MLP neurons of a small language model. Each row is named by its layer, matrix (down: output weights) and neuron, and shows model dimensions 506-569. Each number is 128 + 24 x the weight over its row's rms, rounded and kept within 0 to 255.
A block is one neuron, or neurons of one layer that tend to fire together. After each block is what it responds to, as a language model described it from the Wikipedia text at the highest values.

L2.down664 [142 132 127 129 113 117 107 104 133 149 106 130 107 127 147 135 131 128 133 147 122  93 136 192 135 118  99 126  96 110 109 128 125 116 116 171  82  98 148  72 138 136 169 121 112 124 154 135 125 124 105 173 129 121 128  85 144  93 166 113 131 138 127 115]
Mid-word consonant fragments. Short consonant pieces in the middle of words split into many tokens, especially names, such as Al-ph-a, Te-chn-ical, exem-pl-ify, Hiber-n-ian.

L5.down481 [162 117 121 165 121 135 122 107 135 129 185 147 115 153 172 145 149 143 131  65  73 122 153 109 146 103 143  83  94 130 142 109 105 114 161 138 168 162 125 140 124  98 105 117 102 125 137 118 162 192 136 102 144 145 154 121 113 133 147 113 133 136 108 132]
L5.down577 [ 64  84 131 117 107 150 112 107 117 123 125 109 119  90 139 131 110 153 125  92 129 198 100 138 112 188 110 123 145  91 139 168 157 124 179 100 124 113 122 104  98 160 154  82 125 107 109 109  69 159 121 139 144 152 124 135  92 169 107 109 147 107 116 110]
L5.down600 [102 188 124 103 143 127 130 145 117 112 167 193 106 119 120 111 112 154 140 136 129 114 134 150 173 162 139 131  85 104 112 100 136 130 125 122 103 187  95  96  81 119 119 127 125 127  85 144 142 124 166 117 108 140 108 141 155  96 129 151 135  78 164 129]
L5.down1480 [143 106 141  89 140 121 144  85 140  84 144 155 132 141 141 152 102 124  99 151 108  59 134 105 132 108 143 100 132 131 129 133 161 130 145 130 138 137 138 136 149 130 128 160 120 174 104 144 106 113 128 128 127 143 109 138 134 139 201 160 151 133 121 152]
L5.down1563 [129 115  91  77  87 126 140 122 126 132 128 140 124 162 162 132 120 113  55 125 141 163 102 134 111 102 124 119 125 143 160 119 149 163 135 105 132 131 117 133 118 154 124 115  98 153 119 118 113 154 127 113 111 160  75 176 157  64 138 100 172 111 128 132]
L5.down1751 [172 131 112 117 124 170  82 140 137 116  78  95  93 109 122 178 176 128 112 138 178 121 140 154 133 162 141 102 158 138  99 132 171 126 121 149 124 124  91 126 134 148 104 126 117 128 128 110 100 119 125 150 146 132 137 109 121 117 117 109 145 152 125 126]
L5.down2292 [145 164 109 134 155 129 117 111 118 133 137 122 124 126 149 119 119 122 129  90 142 145 111 135 140 157 173 133 157 100 120 125 163 155 148 158 117  85 110 133 126 170 133 101 147 132 111 137 135 153 135 171 146 101 160 161 125 108 128 111 104 140 180 131]
L5.down2342 [139 170 182  94 190 123 106 111 136 124  79 140 124 170 162 155 129 148 116 111 120 144 113 120 165 132 105 132 155  93 135 160 137 126 120 163 174 138  86 115  89 113 126 103 134 112 154 103 153 132 127 118 121 128 151 109 132 181 141 119 113 139 201  89]
Verb-completing suffix pieces. Word-final pieces that finish a split verb, mostly -ing after a stem, often before an object, as in support-ing, compris-ing, achie-ve.

L5.down1379 [129 114 103  84  86 108 132 119 133 153 133 136 142 112  94 104 104 157 156 163 137 102 124  97 106 111 109 154 140 121 152  94 118 147 100 105  94  96 123 138 146 174 108 132 144 131 130 152 137 139 112 166 146 151  93 155 117 141 145 122 153 105  93 141]
L5.down1447 [134 130 100 104 118  99 143 106 152 147  93  71 131 123 144 114 160 154 145 116 116 110 130 173 122 100  89 104 106 155 109 127 156 153 134 155 161  95 130 104 197 128 104 135 112 108 171 114 153 137 119 119 116 116 101 141 147  98 126 145 120 141  95 114]
L5.down1568 [127 148 171  88 120 120 128 148  82 101 111 115 135 119 117 130 106 138 110 124 125 161 100 121 106 130 124 145 133 136 155 110 152 136 115 132  98 209 137 166 113  73 137 159  94 131 123 137 114 113 121 141 110 107 142 156 120  93 130 132 137 146 143 145]
L5.down1939 [121 135 140 103 127 138 149 121 140 136 138 146 119 106 123 140 123 120 106 129 137 113  83 140 120 116 101 174 102 123 124 115 109 125 124 145 112 126 124 149 128  68 139 136 108 151 141 101 168 141 115 121 129 146  96 163  83 123 100 118  75 173 102 167]
L5.down2069 [134 154 134 148 163 106 124  95 160 140 180 133 160  90 152  98  95 157 125 116 158 111 110 170 124 153 136 168 136 138 130 133 157 116 169 137 156 125 147  90 113 154 134 129 124 143 141 128 108 141 158 118 117 152 126  91 157 175 114 105  96 132 117 137]
L5.down2217 [102 111 162 161 147 152 120 149 186 136 120 152  97 116 125 146 111 140 119 123 127 155 119 123 122  90 151 108 132 101 101 140 146 158 118  83 123 123 137  98 137 112 151 128  98 139 117 156 187 138 126 154  97 161 162 115  84 141 118  95 124 129  81 107]
L5.down2285 [110 103 172  95 168 101 131 106  60  74 118  88 115 116 148 121 131 119 110  69 130 155 101 176 137  98 131 126 116 138 149 124 123  74 107 129 146 100 142 140 135 122 137 112 105 101 146 131 132 135  95 133 167 118 149 100 135 144 129 175 163 156 132 111]
L5.down2489 [136 116 113  94 136 143 102 128 148 130 133 127 126 139 116 120 142 112 111 102 111 118  86 155 131  90 150 155 110 136 170 127 114 141 123 153 113 115 131 125 145 138 145 173 123 119 111  73 137 115 118 134 135 135  80 100 184  78  93 115 140  88 106 106]
Table row-ending pipes. The closing pipe of a wiki table row, often after an empty cell, before a line break; also digits after currency signs ($200,000, €12,000,000).

L5.down74 [118 139 105 140 118  93 115 122 130 110 159 135 150 128  96 119 161  87 143 138 127 138 146  91 110 149 122 125 122 123 109  82 171 128 138 162 123 147 163 139 147  85 124 137 151 122 135 139 142 125 148 101 114 143  98 127 143 125 184 127 141 149 106 143]
L5.down400 [157 157  84 113 109 111 116 174 146 162 125 149 103 123 123 155 142 128 187 111 135 124 178  97 106 120 106 176  93  86 125 169 131 119 113 109 106 130 114 189 138 107 134 137  85 143 138 132 141 106 151 158 103 128 126 169 157 123  91 145 152 110 116 161]
L5.down597 [152 174 140  43 116 144 111  94 128 108 109 139 117 111  92 196 117 122 134 107 105 136 127 110 123 145 171  76 134 120  97 129 102 131  86 135 181 147 106 162 115  97 137 114 148 140 158 139  88 114 141 131  98 116  88 111 130  91 109 117 153 169 131 114]
L5.down834 [100 112 142 137 121 121 143  50  79 136 145  71 173 110 150 103 138 123 120 103  96 158 160  82 118 131 136 132  89 187 105 109 123 119  49 153 124 151 125 141 163 136 121 107 124 130 137 140 129 115 115 123 138 107 148 167 116 119 118 110  87 138 107 176]
L5.down1108 [142 146 126 146 147 125 115 100 154 125 153 115 142 139 100 131  87 114 120 145 129 114 145 100 125 124 102 146 132 160 104 130 108 115 156 137 139 114 149 154 130  92 138 119 126 149 144 159 131 172 173  93 133 128 133 108  95  85 145 125 142 141 207 129]
L5.down1403 [132 130  96  43 164 141 101 123 137 149 127 170 176  99 141 122 115 136 142 140 116 154 118 111 122  97 145 133 138 135 124 103 102 148 116 145 150 137 115 131 129 109 141 121 125 123 111  98 159 110 157  72 111 121 125 162 137 141 110 128 141 166 182  96]
L5.down1569 [105 143 117 112 141 167  99 115 173 172 113 143 110 134 136 157 150  96 133 143  98  97 168 125 139 140 137 106 110  99 179 135 140 139 141  93 149 127 154 126 125 103 119 168  92 138 141 153 105 157 126 136 145  77 103 133 101 157 146 123 127  94 155 137]
L5.down2366 [ 98 174 115 153 143 117 107 135 174 177 127 132 110 157 121 153 189 127  95 147 171 140 121  69 114 143 164  72 127 131 142  99 122 141 126 137 132 136 114 118 160 138 114 108 119 107 105 104 143 151 136 133  90 163 118 148 171  98  78 118 125 159 143 135]
Word-internal pieces after capitals. Second word piece right after a short capitalized first piece, mostly in proper names, e.g. S+mithsonian, G+rand, C+sákvári, S+paceward.

L3.down408 [113 122 121 108  83 143  97 135 131 137 158 149 110 136 146  85  96  94 150 127 138 141 127 107 113 130 127 155 149 149 107 142 117 123 113 176 100 124 139 157 107 145 150 141 120 134  96 149 146 135 160  88 136  99 116  91  79 119 145 175 156 141 142 117]
L3.down420 [117  90 117 122  94 145 158 146 118 102 114 112 114 158 128 124 109 119  69 158 147 101  97  97 137 103 134 160 123 124 122 142 111 161 114 132 149 134 165 144 161 138 161 102 151 112 162  97 103 130 153 136 121 112 112  70 120 106  79 163 127 127 149 149]
L3.down652 [139 118 134 139  90 100 116  97 125  89 118 142 122 132 133 114 148 107 152 166 111 133 157 113 131 121 121 114 124 137 112 131 170 169 125 161 135 147 112 149 144 145 131 113 130 148 113 121 162  88 150 143 138 154 150 111  84 138 126 119 133 164  90 115]
L3.down1223 [124 181 140 151 173 118 110 104 146 145  94 128 115 181 141 141 107 104 113 172  90 141 136 141 120 104 161 137 151 141 146  78 136 122 154 163  83 126 134 165 142 110 159 110 151 106 113 138 166 128 123 150 118 151  91  89 122  85 137 124 118 100 142 120]
L3.down1435 [145 143 114 133 100 129 104 110 103 168  73 101 121 135 124 112 139 123 124 139 116 155 134 115 124 116 122 135 160 136 122 105  99 169  79 129  74 116 143 146 161 133  93 121 153 110 101 110 182 138 126  94 122 139 103 118 106 107 127 128  82 134 126 158]
L3.down1487 [158 112  99 131 103 137 122 143 160 160 154 110 118 155 185 149 144 153 129 120 143 129 116 132 129  62 129 151 112 123  98 121 140 164 134 125 131 127 144 179  98 144 121 108 100  99 149 139 131  65  68 118 133 190 142 123 103 109 113 153 119 124 141 118]
L3.down2226 [132 157 117 167 139  93 131 130 135 164 141 144 146 131 152 121  86 172  76 155 168 146 117 130 139 111 113 148 105 158  69 138 102 195 121 135 154 136 174 120 125  92  98 107 188 127 141 115 122 160 125 149 119 126 176 129 153  95 105 139 111 127  96 107]
L3.down2448 [111 126 121  93 110  97 117 121 149  82 144 159  87 177 133 145 129 105 100 175 144 131 140 170 147 150  91 150 124 126 111 136 157 144 112 162 115 121 137 115 158 173 138 119 149 126 160 114 111  86 126 108 130 174 128 104 132 158 128 154 152 124 142 106]
Mid-word subword fragments. Short interior pieces of common English words split into several tokens, after an opening piece and before a suffix, e.g. esc-ap-e, cl-as-s, lo-os-ely.

L3.down195 [127 149 124 124 120 123 120 158 142 135 117 120 140 120 118 115 144 105  99  95 103  94 128 132 126 152 122 173 144 113 130 138 139 141 140 141 170  95 105 107 145 148 124 104 140 105 126 146  73 108 138  86 114 122 148 136 173 162 128  96 108 164  80 133]
L3.down766 [171 134 151 106 141  92 158 110  97 138 133  90 123 151 117 120 135 102 114 159 169 127 123  95 135 119 142 142 158 119 158 115 122 124 145 132 166 122 123 120 143 122 134 109 126 165  89 133 168 127 119 164 148 110 100 150 103 123 152 135 135 152 123 173]
L3.down875 [142  98 158 164 126 142 124 115 110 109 138 168 157 106  87 131 108 128 160 128 139 142 128 153 119 119 151 112 111 115 115 112 121 117 113 112  83 115 118 109 106 128 146 127 135 170 166 144 127 118 103  49 127 115 122  99 102 155 126 124 135 165 102 109]
L3.down1324 [130 156 167 110 102 163 108  87 129  81 117 147 123 194 108 163 101 105 142 109 113  96 120 131  96 149 102 114 147 101 174 111 122 103 120  91 126 135 144 108 101 121 132 112 116 152  95 196 120 130 139 110  93 118 158 129 190 146  94 110 102 145 138 136]
L3.down1898 [134 123 133 157 124 149 196 145  65 120 102  95 156  87 114 127 107 105 180 156 134 105 135 103 122 124 118 101 120  86 154 130 126 103 180 119 163 116  84 162 154 120 134 158 145 128 150 148 116  96 131 124  97 132 165 156 143 136  98 121 104 155  85 162]
L3.down2312 [147 103 130 145 148 132 155 137 130  90 102 124 151  99 174 127 124 103 117 112  90 108 119 126 116 143 117 114 156 112 125 127 107 116 129 125 124 111  75 168 121  92 137 170 116 154 122 129 147 126 102 153 132 115 112 169 134 135 126  93  82 166 142  97]
L3.down2511 [127 166 121 128 180 135 131 116  97 124 114  92 159 144 159 125  61 127 135 162 103 125 124 125 128 134 117 124 115 111 134 146 119 121  77 116 131 133 113 108 119 154 148 120  75 157 119  94 104 121 149 161 131 133 111  89 122 140 166 132 115 142  86 200]
L3.down2515 [126 151 124 140 126 146 146 158 109 131  89 131 101 136 158 106 153 102 103 122  75 150 105 160  39 135 124 153 116 132 152  79 115  88 123 136 120 124 109 125  53  97 112 130 119 128 115 137 142 145 109 177 128 146 147 122 151 151 134 110  77 162 138 188]
Verb inflection suffixes. Inflectional endings -ed, -ing, -ated, -ied split off verb stems, as in prompt-ed, caus-ing, liber-ated, mostly followed by a preposition or object.

L3.down477 [147 139 168 100 110 181 133 137 130 135 123 100 138 109 112 110 159 141 162 117 127 101  93 157 125 130  82 118 118 109 173 152 119 108 127 123 157 157 116 126 132 100 148 124 119  97 111 105 105 104 146 106 140 117 116 173 125 142 138 118 155 127 122  94]
L3.down531 [149  77 112 107 133 155 156 109 142 144  91  90 102 145 117 133 140 126 125 141 127 126 101 118 111 160 125 156 130 110 113 152 121 116 113 134 119 132  93 130 125  95 127 132 123 101 164 149  90 128 158 145 130 139 143 150 133 137  78 150 161 153  95 143]
L3.down567 [131 122 146 112 126 148  80  90 127 169  97 106 100 105  95 133 118 126  95 169 126 135 138 118 114 114 137 134  88 123 148 166 201 138 168 143 135 119 116 166 131 139 132 130 102 121 151 160 103 157 125 179 152 135 138 167 156  97 131 159 167 119 170 141]
L3.down632 [167  98 109  99 136 148 121 141 115 101 109  82 110 131 140 140 141 114 141 153 171  99  51 169 102 127 144 135 132 133 140 141 167 161 108 129 153 129 131 114 149 137 132 109 120 122 125 145 107 143 130 167 143 141 158 151 155  94 116 165 133 170 125 154]
L3.down798 [145  83 141 117 153 150  93 139 113 105  94  90 110 123 141 137 153 136 120 109 103 126  65 118 109 124 164 114 132  94 133 173 154 116 120 112 152 116 156 155 114 128 122 126 115 132 144 149  96 125 171 127 154 140 122 186 189  99 129 169 162 150 129 112]
L3.down1212 [136  80 132 110 139 181 154 154 115  99 124  66 136 141 137 126 150 137 116 143 110  98 133 138 125 156 138 116 160 110 117 181 120  69  79 117 138 106 134 117 122 136 111 109 108 146 101 145 108 145 119 159 153 150 162 157 192  99 123 134 135 140 108 105]
L3.down1703 [153 165 109  81 115 159  99 141 124  83 127 127 121 148 126 129 166 109 113 175 132 136 112 141 110  82 155 121 135 122  99 213  93 169  81 134 124  93 141 140 127 151 112 116 131 156 193 153 112 120 138  88 162 148 111 169 129 107  79 110 129  95 116 123]
L3.down2153 [129 121 102 155 158 136 133  99 116 139 110 133 129 112  74 151 168  62 148 147 116  92 159 119 148 113 159  55 120 177  39 137 156  96 168 104 114 113  86 165 135 117  87 126  90 128 133 125 115 127 152 125 150 116 139 147 131  89  97 135 151  97 159 109]
Table row-ending pipe. The closing pipe at the end of a wiki table row, just before a line break, often after numbers such as stats, scores or dates.

L5.down632 [121 121 135  87 132 109 125 184 134 118 115 135 124 149 134 128 130 122 175 169 131 124 153 119 130 108  90 158 167  86 127 113 139 129 147 120 168  60  69 136  95 121 189 127 112 145 141 127 142 109 146 127 133 131 156 132 159 119 134  80 143 103 142 161]
L5.down1239 [144  99 155 117 146 106 102 137 153 146 141 161 124 162 137 153  98 122 133  89 145 117  93 121 113 133 105 147 113 108 126 150 128 112 135 118 139  95  82 102  73 132 110 121 149 132 144 163 131 143 129 121  69 167 117 166  90 113 107 126 120 105 143 129]
L5.down1412 [152 154  94 157 148 113 110 174 152  69 102 143 182 103 132 131 134 105 172 159 141 125 158 172 105  92  99 143 150 135  81 161 137 136  96 182 165  84 123 161  70 138 120  89  78 154 144 128 113  81 146 123 104 120 116 124 127 130 163  99 137  82 144 138]
L5.down1737 [ 95  94 149 128 101  98 120 129 149 174 154 100 114 136 110  97 140 146 159 166 153 145 128 135 130 149 119 150  82 154 153  83 153 108 108 128 119 105  70 149  88 107 129 119 131 133 170 152 132 134 109 145 118 119 159  78 114 144 134 138 118 125 135 185]
L5.down2103 [ 91 164 159 102 100 144 123 115 102 150 108 124 117  95 103  96 122 125 149 134 171 110 168 125  96 104 126 113 143 109 148 122 133 172 104 102 158 123 137 133 159 138 120 118 121  92  97 130 121 133 132 138 123 127 106 115 101 141 122 102 173 151 164 113]
L5.down2132 [144 127 107 118 121 105 100 133 123 130 131 117 120 157 130 144 171 107 130 127  99 122 155 119 151 123 128 165 170 125 177 156 146 133 133 125 207 110  90 134 106 110 137 150  99 129 104  73 121 143 114 163  92 167 111 125 126 141 113 120 132 138 129 170]
L5.down2241 [157 147  77 105  96 159 117 103 126  89 168 156 137 157 109 139 127  99 106 114 141 153 160 156  86 139 118 112 148 108 113 145 137 115 143  99 126 129 159 102  92 150 140 161 187 137 155 132 121 127 114 110 133 134 147 129 157 132 157 172 120 114 132 126]
L5.down2476 [100 130 110  99 150  91 141 140 118 174 123 156 175 168 146 111 145 145 171 106 151 111 143 148 107 123 120 147  96 103 109 141 111 143  90 115 123 128  78 142 115 125 118 156  90 131  90 152 115 156 111  95 133 141 104 152  90  65 131 137 113  81 153 148]
Passive past participles. Past participles in passive constructions right after forms of be (was, is, be, were, been), e.g. sold, held, made, replaced.

L3.down71 [138 127 157  81 117 148 169 113 118 121 143 164 193 115 118 157 169 132 120 119 128  72 131 101  92  96 126 147 140 128 129 148 116 145 144 142 114 137 130 148 104 156 146  78 100 129 118 123 102  95 159 110 106 151 134 109 123 159 117 129  99 110  99 189]
L3.down513 [123  96 137 110 142  93 132  92 115 158 121 122 151 130 143 116 118 114 128 128 125 136 164 122 169 130 124 137 134 105 143 119 134 121 109 129 142 156 100 116  72 178  93 163 126 141 133 132 195 116  86 129 132 147 141  98  92 125 122 180  98 159 125 166]
L3.down676 [161 124 124 100 116 113 124 148 125 133  95 182 135 157 113 148 126 156 162 121 115 118 139 103 123 104 100 134 146  99 162 160 123 103 108 114 136 114 139 151 101 130 127 131 125 119 118 104 163 152 143  65 115 129 111  81 129 138 156 154 135 155 124 103]
L3.down1778 [177 150 172 112 128 185 104 136 115 176 159 157 189 140 128 119 121 133 131 118 155 110 136  98 115 153 151 130 124 143 117 128 129 131 146 100 135 113  64 108 123 134 144  88 106 115 142 146 149 109 110 128 110 139 112 168 101 135 104 128 117 131 154 151]
L3.down1840 [104 136 127 145 146 170 136 135 118 150 121 129 150 159 132 147 118 147 116 119 126 112 134 132 157 122  82 129 135 165 135 125 137 119 114 120 144 117 103 121  82 123 111 113  98 110 118 129 108 133 121 138 110 167  88 120 123 107 120  89 152 121 143 145]
L3.down1942 [105 129 117 107 155 112 117 123 133 116 134 134 112 155 127 124 157 124 100  93 110 144 128 105 130 145 148 165 134 119 125 104 114  73 129 141 145 156 114 125 123 173 129 149 168 125 127  89 113  79 150 138 123  97 125 125 138 158 132 127 122 113 110 143]
L3.down2016 [132 127 118 127 121 112 139  94 150 111  62 125 151 146 116 118 160 133 126 141 112 105 156  96  90 115  98 153 133 118 170 122 152 110 142  86 125 148  81 136 104 125 136 120 162 156  93 145 156 142 172  92  89 120 126 110 149 109  98 147 136 129  73 141]
L3.down2414 [132 135 142 117 124 110 113 128 168 125  96 124 135 138 139 126 136  82  88 141 146 123 105 121  75  92  81 117  91 157 127 127 128  89 100 116 139 121 124 124  88 124  91 140  86 142 171 117 140 162 168 127 104  86 131  81 163 126 117 125 143 126 150 146]
Past participle verbs. Past-tense and passive participle verb forms ending in -ed, often the final piece of a split word, mostly after was/is/were, such as constructed, released, established.

L2.down2548 [174 131 159 119 122 138 143 148 132 149 128 129 148 139 136 140 164 125 109 129 125 117 163 151 115 139 113 146 117  84 151 171  66 132 125 137 124 145 130 149  96 135 131 137 123 130 143  92 156 141 112 127  88 161 110  96 137 144 112 133 123  89  93 136]
Passive creation/use participles. Past participles and nouns of making or using after "was/were/the", such as built, made, used, released, born, plus existential "there".

L5.down345 [108 112 139 169 121 127 162 108 128 112 140 175  82 127  96 115 113 141 118 146 166 128 145 121 168 139 150 125 125 134 182 132 165  99  88 198 150 110 151 118 112 115 162 154 129 126  77 187 124 112 102 128 109 125 124 148 131 110 113 136 181 152 136 108]
L5.down372 [129 181  85  68 163 117 173 133  99 142 153 146  71 104 170 104 101 117 140 141 113 127  90 139 114 113 145  98  95  89 164 120 144 145 166 118 118 140 146 118 117 169 136 169 131 170 119 107 113 112 127 143 111 152 116 127  71 163 105 150 168  81 127  97]
L5.down1192 [ 90  83 141 115 144  83  85 146 109 105 155  88 124 111 166 162 162 145 154 126 134 108 121  98 123 147 150 109 126 132 129 108  97 113 137  99 135 133 149 132 116 116 142 113 161 113 171 103 119 138 161  96 152 154 150 122 148 134 138 168 144 142  92 121]
L5.down1255 [115 163  93  58 147 104  89 138 160 122 110 173 108 109 187 121 120 172 161 134 155 134  89 148 113 171 112 153 142 128 144 154 168 163  97 150 120 142 143 126 144 127  90 130 125 169 166 134 135 163 116 131 143 167 113 151  92 155 109 198 115 123 152 129]
L5.down1884 [115 147 186  93 161 141 142 136 141 139 122 100 111 114 139  88 128 152 141 122 120 143 101 124 174 108 143 120  94 153 146 187 120 173 137 137 115 145 130 164 118 131 119 125 111 139 128 102 133 132 125 173 136 154 146 135 127 102  92 117 166 134  80 112]
L5.down2006 [106 131  90 141 155 119 136 126 132 104 147 129 138 135 132 120 159 187 112 141 102 137 137 130 127 161 141 139 145  96 122 125 154 126 145 116 119  88 103  98 121 115 123 159 154 130 139 146 122 124 132 163 116 129 126 130 160  71 144 154 139 129 140 120]
L5.down2396 [125  62 114 108 124 123 140 136 135  91 137 147 182 133 142 112 103 171 130 119 145 125 110 141 117 165 121  93 121 165 103 129 109 127 132 109 120 157 136 151 146 139 121 138 120 134 122 150 136 156 145 144 125 136 128 158 160 127  90 102 127 169 123 132]
L5.down2468 [120  57 121 102 153 129 121 133 151 126 132 115 108 112 176 100 147 110 104 137  98 100 113 118 138 128 134  98 144 107 108 123 145 130 160 141 112 141 138 150 166 106 147 128 136 163 135 143 114 178 137 181 106 111 138 121 120 132  81 121 120 140 141 134]
Mid-word subword fragments. Middle word-piece fragments inside longer words split by the tokenizer, right after a prefix piece like ex, en, rep, as in ex-am-ine, en-h-ance, par-ag-raph.

L3.down331 [105 109 119 119 107 149 106 126  85 148 105 106  96 114 201 120 130 129 116 172 133 151  98  80 155 113 118 111 152 119 115 151  99 121 122 122 131 117 122 155 108 144 137  74  88 126 143 120 126 143 133 142 107 118 114 120 128  69 128 137 113  87 146 143]
L3.down497 [126 106 129 143 123 131 120 164 124  93 103 101 111 154  52 151 127  90 122 148 111 132  92 146 143 148 133 128 110 120 110 102  93 104 141 126 114  96  76 124 101  95 130 135 131 148 150 102 148  92 123  99 112 154 145 104  92 121 103  91 136 133 114 119]
L3.down512 [ 93 127 102 133 122 131 172 111 104 128 106  92 133 113 169 156  91 116 147 107 165 109 128 141  90  78  98 137 102 124 174 111 152 160 127  96 118 104 128 106 106 118 101 124 174 121 140 113 126 130 138 100 109 128 116 159 143 123 154 124 151 160 132 136]
L3.down1319 [127 117 124 151 131 114 158 128 132 121 125 133 139 123 165 128 156 103 162 125 135 116 128  99 120 180 115 116 184 118 159 129 127 124 143 122 144 135 164 121 122 157  81  89 129 121 142 162 127  97 117 106 102 142 140 154 127 128  88 160 169 142 174 151]
L3.down1425 [155 104 123 161 167 135 145 158 100 147 130  80 127 193 165 140 139 100 141 143 131 134 133 168 111 138 122 138 145 150 104  93 131 112 117 127 102 117 101 158  98 159  83 128 128 131 115 117  98 125 107 143 162 133 118 113 137 161 108 117 109  54 109 164]
L3.down1688 [163  96 117 136  87 139 149 146 143 129 111 115 121  95 160 107 104 146 139 157 115  89 133 125 116  64 147 134 143 158 126 122 144 116 148 130 120 132 146 150  98 174 135 135 123 122 127 110 118 119 105 146 130 138  95 112 135 143 137 105 144 164 108 134]
L3.down1752 [135 125 103 121 123 157 172 126  90 109 126 101 127 147 139 100 128  91 126 106  98  85 112 140 114 113 144 106 155  95 164 100 122 112 150 107 155 149 135 112 108 117 131 140 155 135 153 138 127 120 141 152 161 139 125 121 143 172 100 143 100 159 101 114]
L3.down2041 [124 143 132  96 144 121 149 131 133 166 170 147 115 147 178 150 115  98 149 112 100  97 128 121 119 147 125 123 152 143 131 110 107 102  85 122 165 166 139 102 142 145 172 139 169 136 132 129  92 110 139 151 134 128 107 143 131 139 103  82  92  77 132 124]
Mid-word verb stems. Middle word pieces of longer verbs and their derived nouns, before suffixes like -ation, -ing, -ed: inn-ov-ation, exc-av-ation, cons-ult-ing.

L2.down2485 [119 147 192 114 129  91 130 132 121 119 120  98 124 139 111 120  90 164 112 141 136 126 117 139 123  84 134 107 148 105 179 170 150 135 124 128 106 146 102  84  98 123 131 127  94 147 160 146 118 120 145 140  89 121 135 136 157 111 141  82 136 104 134 183]
Mid-word subword fragments. Inner pieces of words split into several tokens, right after a prefix piece, e.g. sub-mission, Pil-gr-ims, is-ol-ated, bul-let.

L2.down1259 [122 175 131 132 139 125 163 146 112 103 112 134 152 164 127 158 108 109 127 129  56 119  92 136  91 121 125 167 168 104 168 181  98 173 135 129 123  93  99 106  80 149 152 107 124 134 130 122 124 136 130 150 106 130 121 130 120 104 152 114 169  98 130 138]
-ing suffix tokens. The -ing ending as a separate word-piece completing a split word, e.g. reve-aling, persu-ading, consult-ing, including non-verbs like Beij-ing.

L2.down791 [126  99 161 133  94 161  96 120 158 110 148  81 104 146 129 126 119 160 131 135 114 116 124 132 126 142 103 175 116  55 120 179 131  93 144 143 145 111 137 122 121 113 110 162 163 128 135 138 123 101 122 137 193 114  99 150 150  89 122 119 123 145 142 186]
Table row-ending pipe. The closing pipe character at the end of a Wikipedia table row, after the last cell, usually a number like 0 or 2 or a blank cell, in stats tables.